python train.py --num_hidden_layers=16 --num_key_value_heads=5 --head_dim=32 --vocab_size=1683 --hidden_act="swiglu" --tie_word_embeddings=false --init_std_down=0.00458 --learning_rate=0.00219 --max_grad_norm=2.0 --decay_fraction=1.0 --final_lr_fraction=0.05 --dataset="wikipedia_en"
MLP neurons of a small language model. Each row is named by its layer, matrix (gate and up: input weights) and neuron, and shows model dimensions 0-159. Each number is 128 + 24 x the weight over its row's rms, rounded and kept within 0 to 255. Numbers have three digits each. A neuron's up and down rows have the sign that makes its largest values positive.
Before each neuron's rows, "fires in" lists the words (lower case) most often at its 100 highest values on Wikipedia text that the model never trained on.

fires in: "with", "following", "in", "during", "after", "by"
L13.gate349:128121109130084126113111119107087174117155134143131144128108144121165162145119111165141100114135084164099145091161145111127136166096134143086102147099131183119172146124147121136155107165140103108148135112105109130124120156098148157094092113083145139163123124108148143182089096124101142129128121131155165094120142112180104122103146131148127139117134129148121151110104136138124157107143095145135119148105118131135146161076123114152079143115125160191057112113121116134133103124127091
L13.up349:130123148102175151140145120154112156157124142123105113104089097129083129138109152102087117139086139090135145124100147103177106128139143096123155111072114138153127117160119123111077126117096156120160166119094124110146099161139127135144131134077149126102122130113135105117108068186127177137125141127133158158133119158133151088170134118118135091114138131141155172148145115132140121108095167182096162155132136122128166170127105142136138141125123172092114171134124147114144121137134159

fires in: "in", "after", "at", "during", "his", "by"
L9.gate289:132117104145143179146141174126075128119164156103144172103155128103119157121140122136080143111159157140128113146137119149153125151129114137091125156121116153131128144113143130131162124135144129102164144206096153173099138148124141170141121077140159129118155145112139102138104167123103109115136106102142159173087136145159156089146118130133133114100140155142121109101153115155124150132174151118149148131104173100158110130084089165143151113102112139173173114123097135143134138159116148
L9.up289:159133153111145118111091149102089132164149134097141162135130131136103158122113107138164183140169133125115113121125108158134138109119128165102163137130103175170131109135151138162162138130112158078149145116152141151107145135101119089135077118116142134136089134120110116127121105140084145144120119115149125172094116126130148078125062130175091097116092152166091117105113155174136142137147117142125120142097138155088165151094139129145126116147095127135108185092135135159094114142133136

fires in: "his", "their", "her"
L8.gate81:127124104147128127110173128120127111173138138098128109131112106121133132108125133146113120168078094127157131105105117122119149088159146163091146155147128132149084132128136124169142115104106175107142091150067086181086133127137131076099119099153115151158146107122126156118087106168105113164195119144097099122139151134125129114099136122146115144123112136110131093108117141175097109121151110082110150135077127079072137156135130136149122118125121130083099132138124141116127156152118115
L8.up81:115140105152131138112122134089103115100155139110145109106115128088138101101117167172107124144124142166141122135126112109103123082156147100136144121122153116122148100136069055104128133088126110154121113115153136133160143062103119151137163098145145110131120127111062158102121122109111094171141110117143104146137167149150157162108127159124132140145119137179126174148128108132108114131134100143155105138155095171168118084116147117139094134147121157132166132140103125121086155154108091

fires in: "its", "few", "may", "s", "himself", "itself"
L11.gate271:151140069132106157119124151133173070121128103065138118124145138140132173143097178187174104118112109136087161078115127150098118120159093119108124111146116117171140139096115136084122125127169126100139115142167122174161104110130137117137151081131147085121097140128156128129107143145104160166167126126125148089155108116107146132122121144123117123144125127104124152126132151168155151114124162182156150096160117138120129140132118113157148121109167144117133144135103150127108093138146157
L11.up271:179130121149116106155126143093115091142166123099111148092136098157118122140108139142113060139129114147120128136147150134116107095120108102079144126139143118115124116136149102154168118127193136119120124112113097173145100111119121155123113173163172125122110103142166135143119119136113115126157153139181135164109106135144133104137109121095098125097110139173119154167145151085163075108138162156143115078110110101144115151108066089119134132133140138114107157123111150149145117139129177

fires in: "number", "so", "built", "software", "more", "building"
L4.gate333:160139133130108151140086125120150107165156185080135114138066128130097147136138100121103173145141120091161120098101061122125100126091090121121136133133130158115095176125125142103144088170129121186160146124105127142132133117093108135088077099171093138109106132117157168133130143138116123139139162089118126103108117159161130166143104110112103111134125135151147135085171151114112154118099139118148154120146147097156139155137138140126095122120131166163148107108134094134125112119120122
L4.up333:152133160153136148118148124095135107169149167088127100132129121169086143127138138104117124092145101086168109110127107109132129139106110126156130118118134102096104138140151163131172100167118128150129084079120137146123165111131106127100106124136115166127110134101200116106130174141110123151082174139119128101103135144075111130131076131106122112108154103183121131097128152109132153118115147154133142085136157125154111186094114157114117117114141138119141152099120113132139081155154097

fires in: "song", "order", "songs", "according"
L8.gate244:127106126128132141109125159122143110168140116101134152135099122112086170089096107166153124138148110127165099119154125109110096108100109106085124123127121080100103122170118112146188120169111098138075129130122155148112128176154106110137134114159093134138158128139128093130172151090146174094095142123141144161148131126162137149128114112177105111167140144129151145120102148135074131170100116120153181082135098149084124115114142176104147132126121146135107131126124160124100119129117128
L8.up244:108126118167141129141124121151171097117097050124142144127111155139126138113133109126148159079132153146125116092123127120132121113121148111109143167127112116132149116134093090107085092145140091178138090131171115111116086122103130086151120170140143140133138074184147113134149100133129149094155137121132132111153130146122126094105093122105148099152090114105157133141108127183145126165143102143131144113126103115114118127107118113075137142168086173111136171139120135148141108134147191

fires in: "use", "include", "chinese", "japanese", "taipei", "come"
L6.gate418:152154171153099135132163130131135174124106104127134125096126146113106131183118145102114091104127130148117109098168121104122124125101095136154058119117134097104117141133104135151082118155115102154124159127118134169106136159157141144147146087139189164127121109109143110143120126076112110083147142131132107151162106089095172134109085179158121141144131131142152138110152131140132128138169163141103127136134128093122154128117106113131147155108096094157129102101115088150089143170132095
L6.up418:130155175122124130114191087112121100145119096157118087169107128108126114187124114130134081118087142122128132117144154114144129137112114105140102080130148148133097093143099102156117120141137089150132170122131141174110133126156133112156122125151134163128095109123132126141114136101129113147136106087153104152134131091111160093164085157142115104166162138148130134115172101141128116125150107116124161133059145137149128168120071095143139178148117125172111146125122120134094150159115104

fires in: "was", "by", "of", "were"
L13.gate142:154197151161130158161122118120150136113151092082156116089106111126132165168122132093131117125158183132154078154122115156098122142124137178152106147125101114142092116113149149132158101111083126099153100113140134135099143136129137099101122135112131085130122141101124175111155134107148123122112138117143097142148159112109131100099125134164115114096120132117117108075164115138138135106153144119083114135174144066132181147135123162119102123126145161125114168135099110103138148154107096
L13.up142:104093113149107134158129153100129105129108108087098127087155129164132188125135101096149109089107133132135133129116097165149146112088135126082121120138143110159142128080084111121155089138143122118159153152143174121114072143090171100133143130090126141121105144148138159090147139159085129141119139098117125168118134133107087140123143123162142103180123136132138163140107143144122140102152167107155175117106109153150129078133136162102118127116116166152107117103137118124129183152129110

fires in: "the", "his"
L8.gate10:166135105114150124087113154127142098166105112130117088117105114090099125136147126128047092107143101117147129138103110174103111117097126127096138086165141112105167098114095114134176114131097154100096131132141086134129117129157158134090139129057093100117115126157138158132126149151111122142160131164083114157139142131131145105128160110110122117139190145163142136130145128152114130120129129138147125144105160112121148156144121112137108149142119106119138082153185134171130124120076132
L8.up10:195077155086150124114133157146127135127147099099187161122161158122148126128129138114135114072151128152159130083105112152098135107156102118142124093149132103092072098124110131131130117134151114118108118120180139147109111166149152146115157159100125142116146117119081181150145117121095143179176112135096090163132117133163112162149155120142083131128136094133161121102088137130146090141122103122148123123147134096144138116147112100118158161147129162140134138162136114135116129109126139

fires in: "are", "because", "area", "areas", "become", "becomes"
L2.gate106:114105146084085110144168131125113152089122098144128137113116111119098161091136111155116126158152148139148096078138128097111138131117092122143156120106159190140097127127115131095143084152112110114141156176128144134148096103103104149106121092128120135116103127144164166095112124160153149097125118128137138157133191112133156069172145112142113124144140179151159114135127105103158107111111079164141110107107146178130121092092137163152128165110122123148128157122135123124141144101151140
L2.up106:132080148120102080148153126173078139163107152127155144114091095116113167145130062114102121160120148168163108081135142126113143160133112094116105113124166169155137151137114103121150066118133125126115143141128158131143103091101092134153157105113122130132065102116164161105124153111151160102146117137121141146126159131122109094157152147138088123147167163128105139157097113110154121127133089180160138123112162130113134123136128160154146133094098131135108149117118137112144133106125117

fires in: "as", "time", "2011"
L2.gate61:116116122098164116160090161114136169112082165147127139154159124152134169141142124151116146120175126100163135118173133112170080123097140130152132158120090153099165154138119126118151098130152124121121142151090148151138088107134151122104115139131125110156101127123166128141170148164083137123141143150115120173113141132176094164076130108100096137125152104110153151100139097137139121140147116153097087150090124146155106141144124154167137127104138125126152112097173127128157065129127135
L2.up61:162158107133099182124094085154134130097167131166153145118129108132167109118115111144144148094150156115145109114115177138151162146139092145169134143112111133122125161142133108106131144132109129099117119080088146114089109142102134129153084139116118155101158115183173121160175103121110139157169127151127141175143094142134112141115081117152143123115111130092111091139123130132143127144130137131141083141109095162174157161128085154092153116110097100141115104139123145128136173127097124

fires in: "s", "may", "the"
L4.gate92:140132117100172109083134134094105122127099090123159133096167134101137141168149195125112123123105162115135154107105150150141112133135119126176094082139143109137106157112124159119179081141175150100157134168097123183095135137150092125129124124147131090138139138133175135117158145126128141139121122144108142128103141092120161133150085137131094147112085109144167134133156136134115122140109163114134127095142131161108135181084136142111133140121067137143114098128083133151167130111116126
L4.up92:104110101083183120129118163112150131170129152095104103133108132138136089092128122166112088122112110087089147135118109090142082181159139134122150130097107100124140106086181122125170114124171148130155156126103170185155108109112110110159129165117121084131115145142137170141144139127153122138115141121177128172125131123137152134105119092120106113129140114147139102143102125129120106149122150112106126148172186182140130138147099142149081150139125134142126111131127136163127106102114105

fires in: "on"
L8.gate211:135142134183122096126061108129120116109110132099140103138103159135118089116087116166130130168106140118103146132125128164117125137127106113146113143143118122121153159109084103142125166161104121173129106119098108079111093133147138088119119101136165098146161095056108119157086115138148122137101083133191149131133133191106111104115121138123154180102128117130117124133136145127153128131148134106142160103108127149139138170134146130145123113121109109102136166129119121095127197124108144
L8.up211:106120145136135122146135151141082110114121143085133152139146131117158146174125145107141105114134126136098118133129118147102135094123118130147121151092128128150176107106193158117138116112089157136097142123144150075117073156096096116087144139130135118166164124118126090164110143117105138145128116104134127127119114124126156144143134106107074128182078108101144174138117138116135194147109130135103140165149083166125097172125139174118182155113112135105150139101124123156147130090143143

fires in: "s"
L2.gate293:146109090107136084156111118155128099141136113160155182105114125131115153174157106115114111117105145131090126148102124139115159184135128136135139073137202147135125148121109092119110115120101085149119077159163100131135160104112101138080113106123113142115128121129139135145146093091154134137157082140118126116099111142109117101142160110107119129138109106150115129158135140142111124135132136115160128120054152152106107164121140120078150116146169170166139126141071135107131145142131118
L2.up293:134110118088137133139168138135149142132153137098117108135116150125139111066148109150108135142145114101112091135124143137110102124147121176147156188124084137154167090077167128080163107128152115148145146097129125103136121096125090129161159114119128108092107113123126138118125152136136098082112129117171103173131174109118122109156133093130104160109168103156131127116123108116122164134127162104158125109152132145177107127140106168155114117134105112109125125173150117201149089124132113

fires in: "many", "best", "up", "so", "software", "most"
L5.gate186:142104144103150109124132112095117098134117168125093130106099147125133150159085161171152151111124076113179101148144130135121110127070145136134126159064133105136134152133152144116131110154115122164160114118097151115127128128182178152108152113109112131131121114094153102114104165074117103121125115121146104117161121151125117141130172137118154130141124129121134111131170203137172164156111134118126168137140115109189095128086126117142134103122143136138101128110179131094099118131128132
L5.up186:126126131137134128121111135121131130145090179122143164095084126123072142151137132126125125154136097145145097135147172118119133113110170103149115134120077140149102139100183171110104135175112125188118127141133126105162173144144169148142122157099102175105156111121139096107145172104120134130123100124106111132122098136146091125089123159145117136117073120115148140124177124112126144140166164162108125164180125113142150131124151138147103164090155101144138095099151141172131114141114129

fires in: "and", "associated"
L8.gate143:143123122184103048124158130134110134082118101085094134084108098129138115168123152133159144092099134122145133141145157092112134119148128131161133159152144134135131168091104125146102176120146152114129114092110119109134155129124111147174122131134097149152105080120113141142167173118094093165139152126103160119155134122135107116088132129127105149115097089145138176104111110162176142133154098165126145129132114127103072107116144114130132146127107130178136109121107108137157167125134123
L8.up143:103164151124122107131147134106129159069190111129143123118077128103145093119130149163134140117095075101137108154157134118129140112122098094119101164136124104136138134090088112126088161144113122150109098188126141068158149143159161151118134146128095124148111133160142131122134107132128077143084095080107145173164103111143154083145135131132119110095144146136153123116119091118124140122121151144115152165114131133141148131142155135118140102130112127184148104139104135098162153099131095

fires in: "is", "was", "it"
L6.gate219:117140125111124120142128097192147155137115146134110109128101114120079165163105130103134110096153149101116193106095130169107126140151078153114113131158134191106164106157139136134120115114120123127163126159126158147134087146121159114169117164189142146140150119159153132150135163140120110119142161177096129141162144130164094124165115128101098154119107135093119118142115159145148115105151102167135134127141155146127109149132097123141108118126113141128123175124117159122138118169185160
L6.up219:106152151102127137129111137103135149125109097129155122103159098146102142160128152130158133105160179155091121119095130170149150129149088122153110122176113143106150116205128121168140118126128133183150113109157180089119133135080131153121101143135144174125150120162145092150155119142129120171177142147129108119134110161134083150129145109121137137092149116117136091131133115150125133121143126092176141103150136088112166097125083107121103160129108122096155144145142178130137134139153116

fires in: "their", "his", "her", "an"
L2.gate312:147120118126163118127134171138116141155158101127168168144133160156135187127110109110145099071123148123147082131133120144156099179144116105103150102114154143089116138135087119123138168110134121106142116119106136163087138129139107124075124121147108106121107149149088106088118116150118152122160106144143113108129119153108136093095129110108151142104109163169165083120167138176166131092078153130144112124140174088138157153085144118151122147090103121136122107095119106122137131131147113
L2.up312:126105126127127131124088153124084113166119162140123127082135128096159137159133116128111139124110087103146136085137087118139124131129118157101120089141173069087114142133121124110171108110149119161106125161133147108101095111098140119136039131089109142124112136129122131115123126112111139111153151117097137141152164122117173137126147168095117111084122117175111076158109118156125102123155125108094120135111121112170145168144110101151171137144136145124188113134112103138144147128086145

fires in: "october", "many", "become", "because", "february"
L2.gate234:126112093110085096170164118133129098135115112124143158121107142112137176156105122126145130120147145100126128159123119126129105149142150121101117128100162152136139133104135120127151119170118095170112094102188094125117098104093113126098107118120154112096157097132146110113138121085138131129146114094094099116121171154103187142114145112122114107125137146157099101072164119087178184146153116094143104095108128136142131135131121120125150155120166133173135135158109113102144078156111082
L2.up234:127113090132066114163162118169125147138117107145104155137103149096145164121131090096120146092136173140112108151115136091152101141150148126101093159092146135130118131095132117125098098120122097139136109099139089121137121119127103126141087123164140111091121093127121097106142136107153124105145093144132111161116144138081161131111117125137117084158138155166093085102122137100159163159156170124122120072148093158134103134133085136131111145131118142165130172158091124112165121158110095

fires in: "which", "that", "had"
L8.gate289:077113143120108147122126130121128105128146158114148120144138120080083091141110196120087103150103066110138144121121105153109132134155099136106145141124164135106137137135112131111150116105147141156140158098140147109110120127112148124073130135086107172149100137184174139130088106143099105105138127082114117177109179094134126149169137092119097126124147114117114120114138124107123108144162111103107131128157150154131131180140109180143139142125149099147118161110154128113095135079128104
L8.up289:088152106124080068121107137093108144161095101101150113127152116137157129141132156082129128165140138092119134117125166140160095093145104102144141144149145163067140127130114124114106103127154119160125146112148148142142147147147128133111149104078147172140152129128141135081092126124113110110107145102146148132129124159100106150142131147083112119130131162143146163125101152143112109157124183136142111159136145089143141172124120129146170098151140158120082116111145133092060137172130118

fires in: "with", "his", "at", "however", "her", "had"
L13.gate174:157169141155134114119094108138104139125133133137112121144151141113106148134147101132161126120145113120144195138139116132140158102137126157092156136109144140127146171103136107065129121123094131128222126122148128163138127118103103136142151081096156101152152141073125091099120125108127130106146116150091140164107116133140123111126095137147131108109147153072127089132093127143156111106119103196137144106127166128119130137095177117169157085127127186118124145130125140114141145119117114
L13.up174:122137124102100100116114172133128159180119100086175149148131099115109135155134119118114131122122110094154137115132170149132101131100165177139141144102145120167158138121120129125135118182097111135146098127133137124139141146157106146098129155114153123116134106100128120127111126165091151133160117153138108144128183156158151124132136160133102105127140131132178145152130132167125119119151177135113197095116142180095149133088103147100166110159133172116052120143107135103114120147141153

fires in: "by", "song", "released", "on", "performance"
L9.gate265:116144131104095127129094122134151125117109147114118153114119114111127090116094126102145159149120119149121141136139145125111146166095128147088119142175122136128177167171157109137103123121124156200127163130166135114100128084114135130130106145116152169169095113134124169106129119161125106107123132092138103109124080146127092099152127118183077153166095151108120176135122144145156107170143081093151124140096152114136128133135116144140163134149158154144128135166146098134104169145084152
L9.up265:119156084078094132148124146124119152077073150076161129112126107083086136137119128099172164189161111141091137151169129144094153142166113124117104132154116119148156141126145111110112131094121111166151143110142132133109122115137115144115132142151123150145083129151113137082126131129156127116126123161141100125179154127068106051146093124147136138160120141109102137110104135117106122132136108140141114129111104136154153144122112113125112127181159125164158119106144103120106125128139172

fires in: "10", "0", "100", "bloomer", "400", "40"
L5.gate362:098123122126082102115148155094136118111126133148153162107155139133112144151136121136122144096094105103131138122158127138129088102141128104126147123118142125098164126137146074141132101070121125133154105101148081139097092130137126132082109108153131138149135132137132141155088068112152097161177143118108103161136154157115155178141166161113172136104107140108162114127133167161170126107137078117165127117097155151140115150095076100187133121138155118108143116113116149138137152130104106
L5.up362:120128144112130125137153119107127141135094096142135135089139091102131130114166184133147109108139138106136104168190098145184127114141135105169175142126142138158142103124108168122147142155139135122106143153109099114102137150129152122093131149118081117115130152144159117139142168115159112109133137147118171127093115079132131096158147115139104145088137143153153127086160078113105128133099140105170126120138078090156136151119136156122139168130111090102117116100139132098159096187095107

fires in: "s", "his", "county", "town", "own", "born"
L2.gate302:138096114106081100151142093138137079116137117124103159095133115171139137163164106152126158161109135138124115121118107108127135130111135133108138079132156136099101117116140093091127134083114133118116129127123059151062114146132083091124122102098131164091138149145113157123122132096142131077114119119158140124150118140134144077178177110157143121134100120142096137165114165125157149143143104116119154136077127093097151166131099145170134151134128150165131102138098116143114119136135095
L2.up302:131116089125111123156139087139119088116133078148097148134127128142125128124122094158127150133134137121105100162110136107142172140129090134116125116100149156112133136127131107118117120117120125125127112113145072166104115160145116126131139112110124152088085132128156145134147090113117092114168111090131090130142138128080164108170171119140154140107132136150132103164096168133202156145197116133141135125070116134122161166162125120163108162124112139130144086145090088161134140147106091

fires in: "song", "single", "film", "songs", "album"
L5.gate306:153135118152122164112122099114148111086141103140148125149184124087132144153132124098172140143120158113127127161132094130118157115142137126147135148135162109130131126138102086111139085143120150157139144134138087150101142101128093110084143150157116159134157145155110146151121116089122127088112159159193097128102134125153125140101163102182144151138116162158165115128076186083129110147131154167131143088103132120091162100131125115109119122085112111147121151140127097073110132128142121
L5.up306:126137100141136128144141097096143121129150117138147140160176149101147113134131095136134147134131146123189134152158125156129141147180131165131122155183138072122140163145111092140113092116122154147148126171163084148100122103133120122130171142158106126150149113147104142162131090116099155057149154142129140130159124078145137156127154149160161138107194176169140104114087154107116107124134107142126124120143133126116158118119113131113108159158108151151131153118127076137151109137116145

fires in: "and", "his", "time", "there", "following", "territory"
L5.gate102:118115136126138075091106117133109178157099067143143124128140118124110134130136125129130173128151138123097131120139126146150128107119176140088134117130108100125149115114091118141120136069145117074119110108122139174162077127091125110092110112121087118150117100119131103119124180149135126138142137144155139162137162148142114109144129138141149130146120122156167114138098144169065128134136107137104166188131140179137117139057127093122126089163115106174127111141137110125095121116129158
L5.up102:149098122104107146164111144137156157145097101153138126141126130107136125141111147114142102096126106120095132112145110104147124112173126143131139074108140116147105106095102141117142118098115123102156127124138095120142095107070146088125125137140131160112112130104142126123124161211142089173163090132120110144153143190138108099145118127116125154088141146131146116153083128151137134115166086155112133198148164144147102144107137109115124137106129153129103081171108157164148130086113131

fires in: "he", "his", "me", "it"
L9.gate422:142122049156094161141113135130097145132127133123117119113143112145121148113130133089175127103135159122157088081090148149134140139135105097119107094131091165124137121136189121116135110162144114155124142116132125133085148176144161124133110119125140190154122109142143138109142118137105118069128112140119177126129166168138147080129086142107089110153156123164103166112145085158130145116143118135112123144113156166140131113140112128171140140145159094157090153105111163155138115116125130
L9.up422:110161106134146118138177120093125132142138089099158117165139142139143116133114151142162156123116179143153130123132154083108141152156130148130086137117129121173102081117119129123082175136122100097096148155132076129152093141119101129129137113083149150104181120134145101124065145129100121127160144146098155126154167140123131111159136157076136129094145095117142147156149114142136154115115138104118137137114137170185093150089147124149127128085136143109107107122091121183129114121119134

fires in: "its", "their", "itself"
L2.gate216:097152122154124119146161125160139114139068142091162108164095117114112142153108165125118142147128127095088133111152085087110127130119112139122133135146150136140153156130084097100129080146152090134147148141108134142136128115127084170108118087117147155141115167101127132086090134114104143172168152132151140125158161146119090106157126136125109130150113172144133150134138130165150121124151151124138104121093159100087138178075138116089126105150099148125136077143126101146113072140124135
L2.up216:131162111100099140136144157119153151107124124104159158124086143105120097155134140174089114104140114109127116144120157114097148107121108129123133159154106118133123109127162117118131147139145103101109140128133098168054128088150070143098093189112142184104134126142105134135092138129118137099099137132134112113131124099122097114089128135134110134110092105150082099190143158100164111141109137122194113115145154121111146136124128145186111120125117132130123110117131083140119154098161168

fires in: "japanese", "french", "liberal", "chinese", "together", "italian"
L6.gate24:137162139125097102095136137094112122152139114185097119112132077118133136139132112167128117138136171119136133097143141127167108119110118111123107110141130176113123129097112143174129111147142101087118168101168139175119119117119129123161144089173073105115147147144130139102121132097076111117171134150128132118113125057160083135107100108167096149102115129196087152139119099144154123128112119127109147103138119109156121093121091124141129114154144157166143157156129136139139111145131093
L6.up24:162135149134160098133148121130143129150110101112104113133137122147127128100135177099172117125129112111094146096157137108122094110154131123176121105145093093129128113116152139141111151131151116085113117092168146133127153145134156114167163109110147101156138155112162148101158129150077102096077143134120157138153200068071124107083113151118134120128173129082102119133136149106139081157127111100144102119128151114125135157143169124135102113104132115137118114098146089131136168134150142

fires in: "as", "of", "even", "into"
L13.gate150:130128137137107149153114176152080110138103164120108110110093111162103142130129156135077132101142146147150108114095091098138102138143126101106108139131144131154128131108108137101109108171118099105099150138097191119133157124122117114145126108127120122186128107169138156104095084137172127111160129155099174174080151087128153133106118132109139107169127116205159143106124141134132131158170134144116118162096130119133174143149113119124165115122084125157103114122139118138155145132132117
L13.up150:135178125159134138139099136088108117108111112164109162128114104135104127172114087121159149119113118161129176140129131146140143143083133139138128143132147119091098138121202100150117154083070097113156130088130149092151120150123112130150120121136135116111126124151132099127155154136113127130125099159161084094136136120108120089079123132168122160156165153102128130174115131177148174125077097118100138111118091153123115126139111087162117162125130127146115119125138141162145090147133095

fires in: "and", "to", "on", "from", "by"
L9.gate88:138097115131074095097141118149092121133162164120112095120121142113145105138152131147089121115122126159126140121125089145124087149130131114127159181111127162126159151131128130136165125127138156111133119129092136104123143129140121113123148090133122114162111100109124072157133154127179081110122083171142129118124123177046110059098114105129127133146107118100090117113167094121085167114119145138132183122107137122129148136114160138116167115084128106132122139122161136155123106116139161
L9.up88:162133141137140078126135134108106140134140117146145120119145139132125114088132172103121159144160149125121090128130130124109104136085102163129129165085117139131172164119091148147135129154114167141123131099156168068101120169179130121112140138102167104156085152127114108103137095153125137107075084136096111145100127104142111108144066121136131142158126139146102096124131149144098168120116146091147139126141135089138113151153162163101139087131128176167105131101137118168102100129136145

fires in: "on", "was", "also", "were", "street"
L5.gate101:152182129149115185165092159113168096157111138084145102120112137120108149132104148119141175147114177138141147141088122124116139123160109124121088165171108112138132106141097123147161124123141111153157135133168187154133150185142112156102134152150109163157169163116097110090138156137113108132109139141162128133117120106139101133133113140165115123124117138129161143132106113155125109112109135136116152129139130109132083147132148118184102191141159132134120111092143119085100104116158148
L5.up101:134163102147078114093099144139131081107106126130131115128104131116128096154086162164129148088107130136167137124132130170091086134149102137138135162129130114143128105163138122133148114143131107105132171132186117110116129148115063121129136158160104156152146187107136129111091077151120140114141122132144182108106104122139112149139112120149129126122140170169098159113124141127153107093148087099173109075129130085116106128101120149131151146094099120135114168114117179111117132138119131

fires in: "he", "his", "what", "it", "was"
L8.gate371:135115133096155112126110084119093096134139151143114176127126129112101102161128112137168138111124159100111148152148154123143151146109120144124135062120092128120116088116105095114176106169184168099098132156125146121076082150147146160127132143142131124159090121113108114088098140143082149164132109083156153130096119155139085084130129144160133155130110125118108133128143129169135119113119123140138162109133095143103153160108106144134113118150157151085109154128113125158154125077159128
L8.up371:132127132171159127097167176138104137144154083138135138132119124136092125161151110121167119133081132219117109134124119145162144104073092125160160140095122162143105145100137138122136136158139120163104125188107129149155146083118082104118170101116166144083089166106108124144113132101101081112165096129136166123156156103139104132109135141128148150140123114140154130121138127130144123133143107150171133135109140149136168137102146089094108124131155115134124128144126123129130092121129103

fires in: "is", "was", "also", "written"
L12.gate217:127110109161116191152158153125159126108108165120156126106122113129078152156115124142121113117138178132150148104122159150117090083128102162178114166114133146116098133111146121101117112126181143096145129099106137153155144135104130094157155137180130129103145164116114140080133128143084126112137126109111139116171160140132097082102134153141148161126110143110169166099093137106172131132135127119110154132136103142117150124121127135108149163124205150137101108133121079150107117157138137
L12.up217:146133105110103144122110111123160096066114141139148095107088134118101149113159084158155170105134141110157123055138117120115147163150108124098140138150124095145130114135109133119116113147117110136171157096126151121144125123171133127128119128092103123118147109118149160098125117118114149132153110124125110163149144130062149138145142095157128092173139123120167157100091111100122075109139123095104117122113154180129135154065106161160107152121122087130138142100111128137148098101171133

fires in: "the", "a", "ve", "it", "to"
L11.gate379:150156121118123169122127161137097163103149101164112147103116120108111136106132163109104091121162157119160128093128080119088098156136191146129066157137125185083131086159107131142117113135121128137116125094130154109140156130114101107116107139104103137105132133151116118134092108134179152108173133158134103112149125127160124127165124138140111165165103095119150122158125128097121149090121088163087097108128135147122114143140124113113114116104154142157162129091128086102136131137080098
L11.up379:151128194139129139101152134094114117136140090119168120098142131115135099121124080138139121111163176087124098072112108131102109150157145136118124109111107134161141134121098140131130065137124131149089111107145134112143095154114108158118125084137144194123100074164121109161108096139099130159126108111134120107146148105153148109141116136095101110111126099131125109172097129132119130094150119108135117110161123150196137136111149101116094143132105150120130171114129122141111119191098152

fires in: "that", "the", "what", "n", "which"
L9.gate379:124143135108087129113098146107107116119141131123143127146095129092102109167097163105090119133125148147135101099101144138158132116173171107148141102139170133157137114143137142066183112131165095141117116137115135147115127118097123156129190083151138129135139138149104160157124137142103134106136090129090138150134141123108104135110105115085101155116135099083119161167104153127126171089136186111180140131101184129122107134165132121127164081123128130136120116107165128109104135154115110
L9.up379:104139164126167133117106163182136104162105122133112130149109164080126145115138165119105103087129108094110122098134126118134116132105135085192104098149082148113131099154128122098139134128147148101120159134104112131094137118128150144113197121167118191153148070138141174121133153122086165118146140087120120161132149096133143145134146129087121103102122117147093154161092101118143127110160121113114133144102130128119124141135095134123109111135143067085099107146133149133111126152120113

fires in: "of", "and", "short", "chief"
L11.gate20:127111116132154150150110154107126159105131080132135177099074079135076100137133122128112148119126153149159124146129141108138133110123111157141112106129160151136109130128131145151157126117112134121121159100129148127085183133153123124117137127119138199143112116126132177111183145125138123137159107122128102123112159132127151152124157116130097140093146134150157132133095099138102165098134076110121155106142116096129153210121102121142143131142138126153137076099134075130125185137142077
L11.up20:156151109079160105138104127138139121109097131155158123118115090117099106136132122147093148104126114117105177164139141117114082142146132109119107111155109125156144120107116103125126108133129091129115168148127203079113151153127140148134149057122127147162110155107114122161108152138111105118097130111152171101134107152167131095123145087108135083106140132107130113149118161140093142131088107108158145137142181122113130108111115105159151104176128147136118067151137113128108175116140102

fires in: "was", "are", "were", "is", "can", "earned"
L8.gate225:114152122111126138136134130140142087134162121163140118123100097142107140143104102130170144147096175120114098085136124113102149147165138117143165176130096132163092097152122132132161104124148088156126139137110128106126145101076095143077134142093180138083113120124114141153151168161110101127109088127146166106130179106137115118139124110191103090121158130115135153155147130126134154122141096134118100122114081124140124143131103144126088169097117097123106120125118115131188146091125101
L8.up225:163126120103137178100144117135130135091135118123161088107140134135132175129103100119131128123097181183111118115179133147137148152104127116109139163167085141142138127092099148144107107103178128129126137123153130140126114097130085147136118128095151154127108125102133096095097148157125106143094144073195155138148161138088123142158151148154111132125133158159133104153118136129126102129155127137121124120085132145125164153113132161167106126087109106100129104129073089099155100162122114